Part of a small language model's weights.
Size: 12 layers, width 448, 7 heads of 64 (1 for keys and values), vocabulary 8192, 18.8M parameters.
Architecture: normalized queries and keys, attention and MLP in parallel.
Training: a variant of Adam for these matrices, 478M tokens.
MLP neurons of a small language model. Each row is named by its layer, matrix (up: input weights) and neuron, and shows model dimensions 298-393. Each number is 128 + 32 x the weight over its row's rms, rounded and kept within 0 to 255. Numbers have three digits each.
A block is one neuron, or neurons of one layer that tend to fire together. After each block is what it responds to, as a language model described it from the Wikipedia text at the highest values.

L5.up572:115103119120086076121194137148105184118127103121189140096107099149123123146097110118119131154184127117094113119084090139135157053082077130113171145083104159099097139151104161122190143114118092101102162114112107111156068129085122057167137110127142159177204134100131132114126091172124095137
L5.up661:142121094161067115152103120148107092045136119100099126130088073121179143142116110132162104099161116150084121067141147141097080095109144138095136155173176143099108102137151164183120138139088099085183109104178163127168131115116145100125127071094132125152108105086088098155173085187111080103
Prepositions that open a new phrase, especially sentence-initial On before a date, plus after, during, prior to, over, along.

L8.up59:137126114164182100143147126182145167099164183127128196163091138131162139140087127125151088113186094130114072119107179086188111092085115150092146119127144071111145128126150140166107118231132106195135129090108107118148109149102119122122063070085181095157122149137138181149115151152084132158
L8.up303:092073084090148052097146143067097104100129079094115142112107101107140075186077130142171130174137147124132097168165162087112118152109112144038121160134112098097155088114096141100129087166154116167080139119139115091146135154098109173075168121100158109149101154121142144107130143123093107134
L8.up436:134120139151103128084092186105125111074163124044158152155122112133149118138111175151133132144184127166177153105079113136127040138141170140093185118147071120105144080074186118153174127099111126131104129075142137162103196089086121147087094160172166066134055108053115154158122128110086087140
L8.up463:035097172068123090120147122141148117167139123044100121113144157120142164180128107086133179146174156126152128107124072095112075032103072130082174141137187110126131151090222169166085138120146121137067178046138140108137127123138113139142124118090178172186168100138116106081112092116107190116
Final digit of four-digit years in historical narrative, mostly after "in" or a date (e.g. 194'8', 158'7'), plus decade "s" and other year-adjacent pieces.

L8.up114:095120017103119112091157115115150170121151171051206157124146136121110176101148068086108138101134139096164152065055091103112138115123112106193179174151059103064126156091117092138130145090102167122146138184230129182130089106060109129127120079142123155115164060138083136131140089117110195150
L8.up129:155142118179140129143120123122079106089148085115146138201166135085199090155122114141159147089111098116139121102134118106092154121130168161166163152182107127165108125191137144086189105149131082181137074107104114153102130073120080201108106173078117164128098161141074137104115136123114107126
L8.up152:133151086140015140174166146129140172071158133062089147107106069136127086130090037140126119110125132106145158148154095156120090105051097115142136166119096129094128138145183132126101126184129099155143132139090062108153197176134103173135097081079126119084145161101159114101166106116088165121
L8.up640:071114066119120133187099118145166176189100126082193082091130114113107180115088094168129164184147141121103097142136075140101152111075095091135133103149063120092116076171114106103094157172066170132119143127136094150143138051151158140187134113214144147048078133129122097120117132132108115137
Fires on "in"/"In", as a word or word-start (Into, Intoxication, injection), often opening sentences or inside song/album titles like "Something in the Air".

L2.up32:168131108116100134148133091180119111096121102114132060113079205104119153165131096104120132096142189112141202145129143101086115166117134110118125153194142151099079110083164096135102112085115101120136150163135103134159132160124119159116089114107131115135094127074139104126166131124093135163
L2.up38:032144110176118061154135106114137119122129106151161075138076126123116127134139100176130156129124079134106139135126113162144142124132153096192165161103149091112106118101177149108100143225131112160111141108110126078131115148089104162171145137157198144121155118100109177100172138050129095107
L2.up130:088126135095101113170101151153110147074167154109087139142093096113104171159116165132193176142143120113116100124143041158048094122087085118177137151113121132189115146098164105135087106103157165152106125078141132092113185091083117111086104138190166163138189149145127094153108119153116123109
L2.up208:153207111129153141121103106127118060137118140065145118121111136140127115140105120152163151112153144195149134089096149115077105096089100150167134078172134143232090136158112139141108182103146111184117107112187101148143108174142146101132117122082217190132156157097047075184126139094101138078
L2.up380:130094145113105116082107142147159087173118131089111128124109145118162088201078135134129075144152135192129149117123142143129148074147130121078140146159159168124124089082131174181146161118152079096117125142097129169106160079097088133128130160134117095114097147133073169120089130131171113136
L2.up433:124167065118159105161176105163162164165090169180155145157137197120096131140149131141134127074149179158079082116068097101155166105133131121084191151082187114177094127135119108155126131112141094115141112097179159165116133096121145094101146158125097155130128159089140089121157162168048139145
L2.up607:117153111146164173103121107124091097085154108116138133147162163172164171195110121200134109120121136146151154151118200139109090084165056117138104087157171158174081114248133117129145131143153121155098093073199157167104108099137109101133104144150167146144131100171141107118139040111113093148
L2.up733:067178142074102088152184149124157127119149128146206144131105174131140146138128137104137116143152158138114130141088125086065086090099114120097143124133117133127106158159169105117188112190122158161133149083135095112167139135165120145081114155097150156110075057175090094113149088104094136124
Mostly "War" in "World War I/II" and time nouns like night, day, date, year; also second pieces of split words (L-ode, Sh-ot).

L2.up78:153150140141120114139111167170107084122156134160114151136084115065140166097095176126105217079107160172088159115088097137119151143118125185170111126179124135153134105157144150152118092099144154153116117157110118201127133178120104198189158151128162165134103141084095150112145108095092087143
L2.up161:119100160059139111181155179096108083081074149119123147154056139017123149127177183140066213157137123153114170097127107126115094097132087155148160159108181121156105122134150172153117168086137113142085143158169070131127122198121129129133096113149158166103120165124171076177179139122128127189
L2.up182:122095115128049154098110144184085102106130111120160109077138098108122119144145136092138088139106148143121193058127111100105092146150079134144132181136127124105074108129188105137118075079117172152133180159150121169129135066126106145137133142138135134144084124078079090112172090110091110132
L2.up203:158156128130140105105162108131130125061076103103115127129107155096126107193143163134122129131089156178111160136096088189157147148140166086145193145151106147143113124131103159169133147129156099099076179134228074104158189142147119131162182107172193161123148169110125126097177114138155154152
L2.up215:144087199065108138167129133150104118127175118138145130082094095096136110145079220070098125174133142137085173097140056134176132149108121132156146136150107091124099059142156143106086153102134164167111116148100122120133156122106103109133119128121118125111158123133216125116125101148194066179
L2.up307:156162085119083113105130151125073088132104139088165138145081095116159136127120110059110120147156173109140128111184111133163099110136156112187141131149135104142107129131143123114134125156122145136179127131177098138130077112108131122105110172090116183087123120151137123085180079174137133116
L2.up552:154160155133131157107139111172040124097164084166104112121107163151068163141112170121117172073155179143136205142096130177126151162106128164107162137114139123131089148127142144152093090121165135106123073113180126128129105171116105161137095103110154116140120122066156100091213070074124109192
L2.up729:150116153103172078134131183113065108174124122148093134154094135103213182125080093155093139131145134126086134139076113164135162109087122145110132080089087137173106080160168102175126151102052155153115117179165132138125109143086108159103108117082138077106110127148144149089135169172116110199
The third digit of four-digit years split into single-digit tokens, right after 19, 18 or 20, as in 19|8|0, 19|9|8, 20|0|9.

L2.up321:174154101076139097081150152193133145103056102093085124144112124077085086165098140131126106127160101133129109124102118095144147110175096159074134099125135171161119127097119149177134151061122154119104157145197106172142168122120080176136090088166122081150096116081146164141150168147133065132
L2.up630:151134099107202152086159128164120112118082160136145179135107113121131110174098131085107101138097152121115141083144101106158117153099107144063163132040105126129088160090145153183197161135121143090107101121126135083148122129151111118114132135154225141158169082103174127096175103142157072202
L2.up647:148129104125105123103178144081159112105115083093158137153149095116147136181145106162149148110160194078116108117113154119198121103080105202136150157090114163088175097093178118104095154152130141122148173119180121115079168065127116140114168169193169085135041123064200141162129140174142186195
L2.up676:072174103082103092134166117170098149108121139120142103132171150073124112121113122144094152165124156093118222121090144117149126094162155147051136173092125170126118129121137142205124104101134123112050155150175153165158158104103092111142136142140133108079058095094146153150116110101098068072
L2.up685:097120116110096083079166124100140137109100125106164182134097149108103152161128123085146116110142152144137125099111118094117094138059123162074156108149133123093135173076149137124191035090169111110142131081177094159132114089108107111126111133159124102118116098151087113069143054122142171195
L2.up756:039139120114157130113128121138081139075137128089084134166156120090153112123056101133122141160191099139147088068110100098144135132172059128148141112087141216140111101115080152166128134103072202100120137135187142149147159105140093134139078115190105111115129075064124164114061125167126090154
L2.up821:129133110149113132106090148135100118115154135042217099067112152111158158230117087108176144086112154207164165128086095138125133061071106141092156157123208114095109126150158116163123075107121166089132101125170109149141114092079078129143114117093145121117155131120142138095164095113098109120
L2.up890:097174120162131083155115066123141157092112135161133129128131071114113139156119074120107158155148123129103140098137153088180115154127153148161136145109168168084115109200131131130063150118105174095184126108069109109147112181092127141162101131112154070133155121131172115123152074122128139172
Prepositions, mostly from, also to, of, for, by, between, that begin a new phrase after a comma, clause, or heading, e.g. "and from there", "based on".

L5.up194:139130110076134175130135168143087157167174099110123186112122133124096159183130146058172124083180119143159150126138110126139089110068118157104112113135153056106135093102164128125192107121127192085100142109123149118129122120102130096119196159150129007087068132170130091134175148108074142159
L5.up873:097173110151097160188090176136130104125103109171189106132111058094108156097061109147110129153194133104159145118165112068127064101069142105169139142162119092076152089158137139131177097083157125121154089081140168105110061153127131109105129111124139067114139121140169067136179122127083124182
Last subword token completing a multi-piece place or person name, such as Herleshaus-en, Luxembour-g, McLar-en, Armstr-ong, often right before a comma or table bar.

L8.up116:096139087049082096138168108133083116122121122056181133069092100137162107125119093106100125124136165152100157146134112155155087141106109186100175125143076188144105123118135174127083101124081164116163108112143108223087118148134159102113143139108160122167181121124128140085143133126063145105
L8.up453:141185161119121154099130133124078157142131125050086105111136092182152077129138076095175132127170103158083193106128154161094057104107091129095129123148144159075115101168193127157127090153098148118118148151044104151128101204134091192142072136142187180176104158153107093083158115138124129134
L8.up704:109091113155075074165105208168109111175107175096118142075144113125191146128096088126115103115136169104096163110153126183138128045063172145176138204129154140104189140101117110128063127114148157143147137158093094105050087108101074168107125151108143104148126147171125093107139132111142111151
L8.up844:077130063154154111133094149173133133139108139158169150158061119129138088122117115122073097114175119128164186101152151164163100091081148087145139187133147114086166062155174143123201118160164100121122114135082139123218160160087100153084132131129126104112177134185133165124160125161140131178
The pronoun I opening a sentence in quotes or song and film titles (I guess, I Am Not…), plus single capital letters starting words or names (O in Ocon, U.S., E in Emerging).

L5.up374:076151123119073083111094141157118135157107070118121155198114157151117092141105100124143166151154120126083121101138136131137095052075131124104111152117111161145143136144132129131119182087114108190143072153192123130129114074082062165106118179085107067110089147097144103150138112164054100166
L5.up872:084131088098094051128107178134110158115158141164130090160080144097100102165147102108080163132127108138098125115076127110141148077086127100066153144118147108199145132127124123193114111165119117115151152191137087095120178091126074137119112117129127052128145106110117117098127104129102107082
Word pieces and words in the middle of creative-work titles, mostly song, album, film and artwork titles in tracklists or quotes, e.g. Som-ething, N-ight-mares, Bl-ood.

L2.up163:092120120098136138124104172086122114197127099155150131097122139086191139127151135188174171114196191149147099097152169074073106130129036164087126118139148183127184070169150106104094086133100091126160065104166168156130073155105134146160056050162189111072127088123047132117134134132127134117
L2.up212:093189111104087149082136190229145071113085107146121130164109084126152153105148145053181161108171092125128110118125121139105109101055122145179163108140172118120159113140143161134146105100123119125147108103158113124130087076119149089155126104107147064078179130099094090129175073125149171170
L2.up283:191129080133078095136108170160109126173154164167090105091129123074130164182084152102129205112186119196163079114137094103061088112133077106185134211153194061129096096141161150205118107081110148197159171077107136128122123140119130149128103090092143105129139111135115112132144156158174077159
L2.up542:107131125146097113168123111061019118136135077084130188150145151095139075105103161128152182112172114099167146093134108137086085102116136116187135138161154088112173108150105070176114122120117160179117122170132147119111088145129129128149121162106171161071063128222154102120114134100124063161
L2.up574:105070130125137163134151164131164152130066146149108137072115118076121106106143157140206167137182205144080098071114129059151104149122113082094143170147114120103148091133144169137133093153121119123161188158113143178174140159110098120127106181194104118165141097124068048114135131164143124088
L2.up577:041090154146130073139160157075084105173161152129141136135115126141094170149105148136134140154204085127124094095118111157072099138069168158155137150140129080150105140165141180114152111158141141107123105131123124170136128110105113088086124125102118101145131157101073159123150111119155113113
L2.up716:145160112100128157130166154139071095144159130135155150114116098120171159129074127165199211102212185141176187108127127099125120151098098137145141176199174068159088142144170149129110135076106128153118133108139141105099080160086102150119148069119161105150110125171190155091139156162100127119
L2.up764:047137077144128140120146176111140129141149172092196139153173082094108172142124084153165132145149138146104181063084146100143099130158072152154109134102140188062135112088097094111098093150060123110193148096138166191129163091137115168118184199114120128123085133114110105123146152170085131116
Final or middle subword pieces that complete multi-token proper names, mostly places and people, often in tables, such as K-erry, Bir-mingham, Ty-ne, and roman numeral I in Miguel I.

L5.up749:124071092140086072134143177167145129148159133113150132101141135126127136134123137141138116143102141135117165110096151144114053173133170120158141185161162146101136127079133139129133142140117143110149180134120114190087127153034099178089126101082141163149042146116121177149137076139109145143
L5.up879:160117149119135088168115135137091145121154086106094105157160129153096123137042163135144097046152108167098103095055156168119046113147122070130114165158185072184130084116124200152165170119067133097125137153118165126161156143093099171084120119110162151108123162114099180147097104160131055122
Middle digits of written years and dates in tables and lists (20·0·0, 20·1·5, 19·9·6), plus closing == of section headings like ==History==.

L8.up93:098126112077142137133127127131100149094100114076159101161105092099134140174101112110062124138143091111123143121126118147074128116140095146060135081135142114166177051166084134174154166148154097135133130120100139149124127132153098122120096067121149108103146079153143137086132125118158089127
L8.up143:128113175162149116104173156108153146125136183154149215138112129071098137114117125082125137163168126142116122059085137202065097145095127097102161146170191160140205085103136179116144090142154101178159089102137135131153166162061106172136092060151143110118157097164129103051143153142134082101
L8.up683:150113132117094159120172091115111132224135152136150182152103109127117104144129157134109131128115128129095119147164072073173160161146153083073119094159178123097175089129157158126165162115131056132109142107125121077169080104146097067108125144120145151117129105086099177134139125164155126102
L8.up863:162096178168148078164121158149153201122114150140097149115099100083089094136145140154096106116170104136141116118073099156147141112115160142112130104169085115139113058109098140139063164122063148136132159061163114166132161158131150198157150162087113156120135101037096143151142116127155106122
Single digits inside four-digit years, mostly the decade digit after 19 or 20, as in 19|4|9 and 20|1|5, in biographies and tables.